From a checkpoint of a small transformer trained on Wikipedia.
Architecture: RMSNorm before each block, no biases in attention or MLP.
Training: a variant of Adam for these matrices, 1034M tokens, 3945 steps.
MLP neurons of a small language model. Each row is named by its layer, matrix (gate and up: input weights) and neuron, and shows model dimensions 16-207. Each number is 500 + 50 x the weight over its row's rms, rounded and kept within 0 to 999. Numbers have three digits each. A neuron's up and down rows have the sign that makes its largest values positive.
A block is one neuron, or neurons of one layer that tend to fire together. After each block is what it responds to, as a language model described it from the Wikipedia text at the highest values.

L3.gate423:589518502547562429522483495446497554553518422474517375496464500509555460476488567526513432590497456456517498551594460538444437529470421574424515490498521650396517505615445484501451551470551454434543467469462570466486436469527577506507540433432555473510541504572530512521504523533573492486464452551507562520542501442509560493527512503470540563490491463452504516581537464493523498548465525481605489546536542575517526454515475496455450428515462499487466456457514543476475473505530510495506520444502548496508606587509506495525468492597451575520562541461488467533528456461527594474
L3.up423:566454502496514436503533476461483455530461389583534501482469466495526429521530528490463465555497417368500569544609553509462458541477504528387535563504421626427500511596541518460410483460554475522454507541511486539595526481495489483519450455437540569477556534495494485476536594515498388512435428472454476547527505476483526547507399543481568547476544545471586433532594505470490573478521564465556531558490597578545482397387505531491436432492422529443491489501460497456558514518457513449488547488533517449507578479579473522532478492565504507514447586464470523535521461547463520537
L3.gate605:503516535435483529537550510432527558503444444442559510575427505443523491538541552438451465573471432571573537567553442563525548506583459499502496540505454526428522487448469550461558536431452523458497535560482464542475605520472535463568505418530638545498535503452403472536479502467398448450507514428575606503491541436577548483571513552451454473486401533433540563560441504502535434539475645533496468560575524484421534567470502508477521541460401542461541490539416453556493530480543510521457657469497506499485517486603499510516490482514475430489408475492419489538422457427495519514
L3.up605:536458527455533515522496459484477449559530457406480483539439435505501498443506536485505450476500404565509497489471473464448530509566473494387494497520504519392521507556514424471507466541463500534452480538588558566527447410487536447556509466444553517450534470447501563466556496542396513585473524495547515462571495476436490483530522531463442484410403593530461542528551482530504507503506561514571492607514482428425569574530512573439495530415356499566484588482518452500492546531588427552391548570444525562482555487543414551485444487462406466467578486572461575471457514441492455529
L3.gate643:549552470478520473498453456519571501434577507513519460600458436556563485542464575545546440587526510562497475445510506506492486482576482522427453534493463511473462484541556452496409529505525456513465492563542469471501479515497512498491556507518441543521446471479474520507502516496521471552495549522530513428558430439622505516520478593447504429443556412480498529591522503524451527513470510490560555563410516440555471462516512543529421411555470571612537504521491567531558453618401527478516500434520523530402412492430512560607539543614451485428507472551525555558453587444535468463
L3.up643:508491512577538469496582516469485460523525471530610469517455531483408432501458461482517484588516475471526534402501429579558446536486480474578517510428496502454537506413511473503430579500469585492520457562448454524451446480495502402492555441569497498509466431471508448461469447504506501453550544404538512485494549406409453419528485538474522510404378442537406491544463620414560449486533534566464538507521516556486458440512468497538515498520467474627519560414452473544409489562586547529404500445441596446533451496459491478514481507496516542504518498427562549509501468455497528621
L3.gate871:502502533483485466488498567530442513513566456547578436604520526504564538569536502544502467544499410488492506620473496568532462556494419524553553471458363534485522489550479470442541596576490530573544554552479505593518536499556514504586457524514511525596502486575555509372511495495500549421446593437452566551461551514469432409469459507466525479487466475460632595473578521583446537496527557495498542596485542590427486516490521476564569517481478481594528485521541610592521508526524499511522530461480603485509538458437511508527539521457550526500473466564470432548466450510361575523
L3.up871:549489515469549418390499458431528490557523440521657534441423593496535466544393522502582539570505498446460480492514520398529585477434525516442458514470452487491512534467599416502494551423560567497532486522488542510479506503385634488589440506585560507495573470514447465578515518440509402517387590411537510576595486387519479544471577520439524413362491593445527578516473565462504529543562525496490483483472579481518516521615524476548442485482498454473438453533358496497379460565574513516472556457544506465490509506491461523490503484495473554553568577508544458503480553553472562540
Responds to: Month names in dates

L2.gate581:612483523448484403466526472560561467502531493553466531520488536486493534432455386534546532502542520513526482514430554586495534445542542536568534489576584507536527485505454509532530540604555516503539502537533486505564368538580546541429497544530419537528501476478580513480477521504522601413516487573518492523405524527495519553508584498515504403553518495496525448500417491523505426604485455604536458447520439512602583574506480486492526499512468584556501537539570451442431454428532412530487419460523401483517436541533455556457407448433569519522595437560464498521568555516449572467
L2.up581:490509542431536419430488442512514516633500548435454569471506620512440517463448412458592499460512525484495474481389546550435615550493455482510571465543589466540492656505529544536525489418536546452474503434500484482555465394588563480484544343474503511560458403426500557513456501504470552460518517509538501515492520438480509445478483525503552450456514475472480557414450481483495466543552456545520471491521488495402565464460582437481484493521481479543508519499468537510575487497575467523443438560519481454510412510480492557543469533436565518530474531532490517585617548534459535544
Responds to: Sports stats table separators

L4.gate39:471449495469449552580461371566507544523552508419541542488460484530462547511520452433509568493534572410418462565456601489549544532464457534489432537483550435424437457454460636516486453563547491504471504445574474461508526456466439567561542585492552401554505362472432492528462599460544467442548477399457469527467509523480522458494451464495452497461492513522659529427505486498477520514434451483494623441438496468433507463489554545395484485474482571516563505451512518484479533457466500460480538538524348548522443541493582475436560485502414582427500504524490494503554444487436541472
L4.up39:508501546451538477576526469586556651505537445495527593521481461596522456496490448493525498500565498540467516576515501478627495484449391499473431518506525471462456462505557546543499545532542445590396503405540490429437501390633483528471462624522560487468486479434531485555575497487588533561523530499489455551473436546513541561540499490511422526431484436538520585483583536455522488486387494443564540495524534507607433504509523529464483413506542529488514559574558436578438639504519504563536514467404495429441492499436481435458533549528482452464467485445494553479421483518474546568
L4.gate372:502516515488494477458424472594525526443488501441450542516464508533541451483568434483471556634469511494461550530432520541543443595537548532465478529482446430487509434509546584456474516476563544479455494459438509512572551420492470505603523497488491476504542442455518465461466503525537511518462576496586652456579452526480510505513591511501390454465464492506482516516397449487507457509476491527527447579538441477493626474543444452529524527556453487528431494513450511429449399527488492487450500352425490513560651581547496524465394489475480504482507554566484543522507392493516514582
L4.up372:486586431530461458524487467396484499503573568506507489450469489545496532562466467536511574514529538511401602485584508510470582424487455530548413562503457511427448500532517582440437454460617596562477463470470401480512563531421408558513503478522451508477470466447533526474564472466393510548471500452498525503553505494559510497557646441548479482413471462546481435529521414462496469570527521307403471462509587519465560540515455500561491476519521494533419534630508546498426412543485531461589480504500485490528432600491482461416573549498521589545515472424448481509549417511445483443
L4.gate557:496429454465473594534526448546490503459566487485499449521424513536530472491499483397435465556538530545511546440518619526551532451474480594415435435507524448474525501502546571564543465531522559466497526531475443482486518607527559481500498489491498544494472518446439516547515566499488477402478579486440500464509450515521525429521435526477387509547497441567513547459530529542566486506413469463497542527521522407527530484608590419506585409487503539565504513532451493484519458464627427525506485427468424521510446479520517499559528549504507493496564534531435428495518487486457569568
L4.up557:519445464492488522516489451575539477484575457518460556470414453502483491453525468368491524546420508453364521452488470520513632533475437534501500455489492455553470521529436458565489477492583524531478565409537497479495483454605516556383490423548554514491527419591453565496478509424479534544609479426435522481517486506512491496534502479445481530419404512448537554506485466534482422459356515441558506429529496503531501556538514549491427404452535466596600608533514569519375485473493498489450622527428492560553523618462518513505523543505518548477427503550473507487589480503480584472
L4.gate585:473472581502443602498532451521533542458518473510442592482518524565446526504541532441538449562516511472494471410498494499553508487409483510505523531491556519474404536498457565546458451583421487493580524494461460540443531546608551491590567440502501525504538512451544514442623509440560562451496478440556570501482506419489530458509533493568485422526491476583545514480534437553520518508498479482528534462449488509480569566497530403525411560473472441440496518516475478455506449526530435578471559405472461478537517560527456514494452519479561474422565469553475523510505423467457517420
L4.up585:435501495525591552510455490509489516424582550479542517572512415530546483459503560432517562523593546598488547441516591469545395456541486532580455486482602553565511483556585497551456453534549430582449470448529431468499593451385559534504534484482514414508428481435496457449566603485507564501569496428524470499476487467479463390585475452444416500470566590492505502521491474520540560419537550469543589528511501536435449626472498551557480510499418482521551388501455485507572450537428548438553483450464438534473499553481474435531438517382539472429508452497504568501503443497517548466
Responds to: Name-completing word pieces

L3.gate244:450452414517489489681427466501621530469503445512482507584484443427504529512478477534455525359557508491473477533506443482403544536520501428559532448539577451505512528528422542583439465493536479469495542513533564427519549463610372531458423507458539436552576466453560443523535424526562500431505518499466501505500506545443564548565492425635432514511580390514449502457467530481527428517419486477525506499473544480563556586505536426481574516552413452461486508501597519449553441405550525568512530531519486493521526568546570548503462507536565436499510544498507447449527478539501441446
L3.up244:517494471425523542468498504436496512551564482474516503518478484549454463501481498444375576451468607521648391505506529499527533436397531486553612538536528618590502557564443630474515433599477465359449563481581535499457480542463541476465483574479459482540539521526485561459471385497438488507531569460501448474579478562520545545495558472483541529527481489445507496492530480542452466514505586531491477426594480504511558524476448374477516529518506546518492457500581580408557487409550479559433453537511513405535472519535557546480469468475492509572545525499549538512494486534575482469
L3.gate466:447489514401527496552511492484580469525387427489527520567444512456452467412458493542531530415603477536553482524490533471510468564492499484470615522525562420486506617483509457491437587539489441577495445560542541488516531506466473592437489485518467478555430494473508438531507449541416516484498544493525566493436469510501633441515557443567534428543413488483501491447498398524519598567529514522584452506406445495497551473537508496506523507486479555492535540444505542447490427278466563540470443450474529453414461613472503506518514501595496513480481505459441503556505520380512534608
L3.up466:456469457485495518467512469513454515466550436564436452549417496507462474522574502504470563529488561503633586510495538546447576455448456467505575537486557523469547462540456532509503570488439464475510614552523505438573462532558377511435487470458466541571510403512577499355556455598445454465526491515525506485518502475444417462509538429499556479517550422442421458493541527483447508438492522422511450539503494430548467485376441537383467467482507493515549519493492477497591488462489409597483431430495598420560549434605492571498499487555486549526508393557544520497495536467517428391
L3.gate619:479514421580484510474531531469561472512479439391554498437519478461476466505551435647527554555563537504527472495405511610460507475455474455497546555443543503510463505456423479436512515493482555566536480451492570502587523484484473486524615458518496493538532548499561565520490472544499472452468503512598498459539561469451486494501500421528472539496462435534419546464530521582419417495536426561521456538507397528554484642477448558515457485498505383510435515467471543492497462437494446546462443473424501547434466617554478515576457461456443471434559478441492526562607473427583494462
L3.up619:575532628482470564500490523493437525492506524479505527606486485532561484449508560367429461459394547440559497508430545490542397586612492393474530463503511431498533492582526393518363444521515468460452470559501554552448474555633446527477562531499469487457488452479467579537556552500409528425501449436501431513416445574489515549537474468555570518522501497440498466486445489507438555409461524489512502508479519491454518466481447479498522440511461516566556532517526526541462527496542475504438551466430455548474405445442585451467442576486425485511392549448505528546405587595526537517
L3.gate820:530458443485524487510467441455482542505565474431576516483513550468449530543520518471512474490562472547522580475519494439552517504420462491534457610503615552418515560546580477431510540453531468533448462431464533534503443468521459467504398484575470613552499529428519491456447493645512511519512590436567481436552491502429600527523530443486497513488441551526513517536424470505461442524489564498557439504470485518579562536513441515532469482505487522479519547449518529475516507454465558527446466397487546513505476436530516492527484533501468506537447417581535520487470453530578556593
L3.up820:435534442487519401514447528664435482487557445541473521528519427563546557447506489541452470497607541453541512490483486490454422606513594477577473432491433513468460528441390563564529515517495502432489551506437509456528492510525484446494506449556492570552528423481547537574612478568527450534436461485422484519504449562535512444409503542450438535420493557529534569381442524499496520450505483509452417446527404432498550514408468447543413489480555499488500443457497453454379457498541493597463498493510536493494507467566429568434512473401441489509567401582493469466466553556464555532
Responds to: Post-zero separators; after-article words

L2.gate1067:508495458442543449465421520485531510580579484569491458462464458553475425470468488603515475438557505489528447463427511486595553533438449553443468419467539459418559476575438513440405436437526574530455485471519523521501540484501507531480468533512500489586381404527492332523598518443526476487501423411435503583446405540535485555505532530520469449496507510538479471508532530497562603551517516491504505457534524550493400437561488540455551458519580525580567476535537482470487544530403533491504506487554571520490521540471542535623531581489490497513498531489537465518418447549556482547
L2.up1067:502528597462518492457414509525609480569501495583524504513448522448488489511478455553427460496456540520501557437578429479463435471495522491460467493441471544557619508514547558539424570451461552462406516531535425535527492511496475472507485530521510501561478507588472472423465470548480571465587448370472437570445423474482497618482471465478629473534467476531565460526505488474469502458506522569539542470485432528500562518489479516527396484549594583601499504538560490505430459506449532478464569511541417470482574497497478346490559443487508483552573574527511405593472562440530595591
Responds to: Dates and leading numbers

L3.gate201:502499463421512549431508475547500515465510428517513472418421430589565593494487400494541502509471527493546496503473511501463512506471474525645596566519518539476557454443463527498468559548471530502475481424517499534423543390445555432608572541525530479425472473528519493458426515494478457533535427519503498504503465591481487520418509497572515539452461521530505533476524487460563467425468520510397518433451477516431430483434532504497535644528500545461524553436513454592585446479518568472470502470583484490520510482439469425533584454472481471545466451562516410447552533514509540564
L3.up201:468493499505525490463542492568502581364503568525544473499435543559535463462557460433449498495527656603428541428460475479440480558533494534473506578494457525500432512429440617576449577478500464499553468480471452506405534466476511439470395533490548581468516447524492448473489500487560604480422498474507435569501568499521463498499491487548615518513455508506590519516574472563552442423511486465433472496510499530506471568495572562533457537473529534554516510578473542543495527537511566532518445486476508489466468510520522513466480443521552346427531493381431452467484443542579500505
L3.gate517:508588493499471534528513444546603535417513517526461469545458420575440500525538549431427508494551558516488483438526485504487533553449524540629423514469551463528495464462518621476460505528514516533506555422513334472400612481456599584481522603544520527495513538553490411532457508437504422538428451535478456453522465413548453495405525535533516474456482504574555445390511519600516479584496509517554509530450466480395455534549534501468478375554542488527419527479503456533487516459450565534556507484447451502471475421499396488495495459436519574512529490621546441482614534538529528476
L3.up517:455540467509604476550483543526507422543524493484489451505501579388497492487567459494426529449475562483513446543485533494554449542525489571548455456489578543579535561479481408464492489493523503494486444498508446645531439451430569498651505436522501466536551471498452446456507511578572448510517609543576434465514507449463508509524499524565514453518445551510501585578427500521487611460589485481452560534423592536591586643465470456554462501453407507495456492513599472474484526557551492559443397402496504501496517536520424491472460490539454526487445537430466490428516514513475554579
L3.gate932:454514488448522461454417496555624420456451616478401481491445507484494433628500536517498456498484575513368444507394429542462448437466442461609526446427561495572524480569442540574484441468528528456498450512421433442509472437483494469634590502499511497506439493555570450426437591437564468554460519480535581477471496531481486480482514496465521490552513534507452490453528561483500480491470418459408484547474571503482553629468541479469434478450543507476502409460561545496520464574437516427411485497535452504502548518465469473452468590580504563542488465484511583441555506547491398442
L3.up932:521570472458492390496451504539462481498500544531579516450515472534420482513536476541507581417469485533465475476468537433490437497452524646662532465453497472523446495429439595461464491443478485488529543391460408441509541448460483474524524598479464446453455466598527462369442569384578442509530534484465530463500438450459421389505525457600467565487458407421578557457491475447526435463490491562469418487568456410507476607456423492473494503566477567493487493441537496563517481483555544530437484523521463455532440505464385424510502536449507499497426492439414501478505496519521492523
L3.gate1003:509531531431481460517459536486570443517451491430507435473469499451421526519642553464534519619461585525459546453454514524487489493529442586590528494468544517502521519498564454482435499448533537569507519495496523424527494524499510512496446387556581512531484483552502508551486405547546448512519542482566555580588538439468568503546473488464567543501431390516435600446517540588423467514448552454451444503413530503553595572527517572458437441555422514434459597510591455533538467502585468511496456509518564507425484509592478474465509532416583469568440455484541472496486500404568498470
L3.up1003:523564570501453534516469466511577420554466424496421503530550429432449463692521521513498491430662497509411422470456538483486435480468529629503574510567529520527487482404469552477503477473466527656533502453552442430555556417540507513530526560521527417542545482437537467428519531500567474538563477435511505494520571493475494502507491476520499499549507561537519492503424495475485486510501519470458465432528418472505537576552502470517473518483419512500546459490455518482498564450438557508391414513464577462481469478526513526477438515432516508420456425546507474484549476509576538495
Responds to: Start of personal names

L2.gate90:575414435502532586612429477497551559517586454465448543433429525461347488463503526462477445490556509500469508485533629452550427489399545482529577543452470414565564500493407457525508559412464493508542599487542344478424551510509460533501551668570434569468557450420484521473548529406484458535581538482514444475432520516478414524518553470455448555434443499512522491573483545510526494524647453511459515472473491445490498503464485570364496412500547539538477467387534454511555550371518437516396456483614549525455494549583568513453519478528503484568473531485501447430506499531509583529
L2.up90:587562456545502537521403456496531493475692515512468432560455536481551541523537539529480481398566436511426483536529481503507550570534496585479464590526408536516545522411535478533563455487456533546501541439452472506416475501403606532458449483572385423580545499512440456487431504511503592509514424484546472451509491420506450543551522567460573592519405554569544467528541500463554513470436409574519440481522394550482566508550558576522531523604642477581474494494480610500486528573511525588510483448437517474416452564528465500510439509438451456487440503509451510496440483536494472468
Responds to: Word-initial fragments after breaks

L4.gate272:496573595447598558539497479451503535479634487487445521488540490544579516425566494547501423472535477487502476508437521513482527547539552467431528493553509504431469458483471515535543576447516506521553519469440414488528548569500568489590500505515474499579426544466466474496415422504487465461471517531587499483500435488436520390509577508457455446517469506553493543556419532485435490536457465497563501485473527431459531457556479514460500476551500465490450509583495550454520434531405470510406481560507504546449421479506454589491471577407501384531529533595516458646557499501504469448
L4.up272:544425519496533657435512469512479486520474413516501456500510481425514512558442450539501493537495507474537473491394518462493533569524566443517513448491539495456469535595462524485507570508545444431518548477460396434531573568536456411568489530566546525468529433519417553490504528470575489583418521576498482543511476414543423461582494466525456578491433591486363450476435512533509524555487528478482562557493462552538556523574497510429398462583535600424563496440494504455526563403474428443502498472437536437491486547499562529500555405544457518533447511414506490438512530475553553490
L4.gate500:553473514556507517500541553405496528518495539501378512514483450446565512375536467597514485489456528474518495500444501461508465514543494517578410557519478508435477498509530596536499566474537480508500530446479542520467565459511524529392564512515499473451427502480465489444440496488534546479483385537438579473588466436448450501486594567420458493421452528434511502510447529580495549511428405437541460585446467545554559474568515553556499455684526558414487501446620570499489598487534532535433534503527510492442575519416405566578474497501470398527587507499480460546531465449590538486
L4.up500:579520511531554490442431494577456546523512455440502469481489505494515540503455476535476514546561477427549600476561529571537514565507486540543483543515610487569439475505445509523396452385559528408513469551445433428531504626454375525528487493398493424488478493475438509644502517480490502496558565574531511568463564448483473544435545475466529495523519580542486536481483497501537450521527471559483494472432482484536542546514492516467397515532590555501515471479476436526528448587507412499416533452416490510499421534540530459440515409517494495590478509566467520612492488579527512489
L4.gate669:567495550526502544484546438456568552522449447476509451449529470472519462488523522552552473570532503505510424384508535412422515543548512489499496507604520527503503528616381471479380433597524519521486579525521560577540603457469520488455411566559537537469521496494459456510530497462503491498474532502478505602575461498369529500486523517564548504518472408423461533569582474543526486512589450483536479557509551491535565478540489448518485495498456616525431502414389428530498536517486520493429512456581490473446504441535483527511478490533471467559576489500476505478548499612499544462
L4.up669:473529586507478562491562553540542416551432463529440514479469526545475471545463475504535545451475493465589573458437584473456579498450472481513565466459507452479388416570376472483581486505516555429436546544479490513373429571450542502487573514558483508513489455588512516427437487485447526470411506501508464356458564470539460506522510588534469499531527481542442513501493502418503441503531543529544542529587541498509546608469461625549538573521395435463492483469533436415546468443557450585456459575502512471529503490456472425472449464444503503485457536466528500590446543443462465529
L4.gate1164:465570536459440509442523554528514572380429559455460474445468498510428472593519572553492571523493446446523556490532491487462547572549543488513493563676474470513446495421455462552503515475475490470525480530469483559539474563518464521477541452483492503472443579596530515457484449459505504499469569620497478530445529451476482469488573571552450603462486427415440493535392489544520494525523432445474485471559598454472528505437525538481543550539482514477530531435471517541464416471463474481528462534644449508462317525524364487527484439589467456473597369488515511442480485484451533462
L4.up1164:547582562548453505547559520523507526578518499534542437501513536580525493484429531450530425491599489382538490474431406412477503534560539503597450547458513553494549523551517460560476476535481465478459607546601638488500548412424505403498516533521467460433526568467466450439455548550541513480420412535496462520549532484562460462472399516559502492496560481445475492535536539530506504557491473495517505582585460417510561552546469440527484513594446495522518383583529451476529492528452443505502507503529419421436441462406598523532520519478453539513431490555522525442476546567498496450
Responds to: Early pieces of rare names

L4.gate88:547476508473495485457554493481532513465488438424382565492681510461480458525448601547566449475497473515516523473498534534550462539466405432478484476505506550519504510499532559471448438428545468544447476682483485552591406521528527499448565497548404505537496498409441513475468468470450455541502460576600523436506521487444623510511517495450578436538528487498425559560523401501488521439494463541519461413449497530525483437500564400493541554431502408499439491514448440478608464558613532540521481574504526503382468529551513413437481487494545487519474455470493465609619512521509525559
L4.up88:502620517508531575576476448495555490511485470499453487445444437496505433439522404444598427456483449482460554512486457462459509471452517484519515608520474364493599500486462512432475532498562478492577540453521471490508536538469442466501455598501605495496549496500573523560551432555470507463580528522452563399557510536516417471592441570468528439568485526455508436477467459543508519445479555459439485579525496481529552531425479500497436518491510426552500543530471451463485475507519429445470502519488546504470494447539579551545435505471520493399560579582643572562468421479486393539
L4.gate152:551432494455470480411467437530500521441501526471531498514536485477524507493469442432540476452556475423429602532562381577501522530391572570554575507435518424353508476531488552494510564602526511466458516397538506468552455443481497478505511532547530475458542502511504465537581470542441499557472436532552494497531436504492386475543525486536457593486579453536529474525458599391526482508509458484586533517492480368521486529518508472530520474445512516560522540477519602514451552529544534481438576485473517383503426466493605459593502573534447516458487469477463513499523472492541543435
L4.up152:418499532532510456438507480494470362527538412538541523481500515532405440491458521643514463504540491421510561431498555553437490445472528461444481526497443494456494496536449477500518524565572440504441570459505492442559570564531543432493565466524529477512425477511473449451625516543564538446477411470537598438508470459513521408508523500547537555543581470465473524501407433482528500521526640353588448496426557515486549477487397535472543482498484499513555544590500575441444539425503516461471544518555479564465487486677499457483457569528543547495592558551549537475481490487483533560
L4.gate340:484536541424437509528466546489497528518489503524395533610506471460528390500504521403544416471514465509475645462462454469505569544500570491456455541522466525416513562470546481496534451423507435445467503351486499508582393552493594466530475568568618488537584482506531536572526514450492537514431458512504542562500495535499516544546499519521493515491418550495492452532446530479456543577561563465522483379545494549438541405449562458485583521451429501457598453471459465483524595558462438538553601491510621467524432391509542485561511454484507494450557485447581494496446473495431431482
L4.up340:615470512501524352494528493564561537552560496567427459512535525590491466548435455530493411540439506509438458535518498499534459442389560591456495527445444567471499482513377430510521532463432438455532536448517438514399450460575562447475463528581536501535523471557463444442424496550508576459427492601466529532570561507537453578465607529536580580516488522482530519555467523544473508576445558483536430493532517529425496525426514537503399400468460520534560499493563490481485548499373478430541537572459552461504534492498536517565535492554431532547557481442458480407511470513527547533
L4.gate1190:506456525522540488415540574468527524414550512496541529487436499518499419524550549460509506500444455512441395558502474524519566506498537492526434526543420520471540534545484462479426521466464499563411521518441464487542450553459447444514455621443563500534502579561398534517489572574483510554534498507445532571501426530472385502544510517445550562488455535462553489572508554445502567414489447489493495478377447504601499494438452541524519423626428459468479456516541484518560506575552520525425489501512505477547513486420552500577522437458463474538537508599471498465539503545469477517
L4.up1190:554465542465516505510480343455493570458436484533467437500519580522543435607388451549433519470513412477452473475502543445510442472474515446524448467472560557501532473478522563549489455517465467445519378370517428468539524507600350552492477436496519414544456379474529401429335460488467568428434474470485514498488434484520594577558553530577514531398497500479472428520494484563472530532532597439518454495488562597484516451555473468523537512477473462537511549513575565517525524443508566517491470566485467438495535521513426485488513480595465563579410481425434522458457641451507414555
Responds to: Month names in dates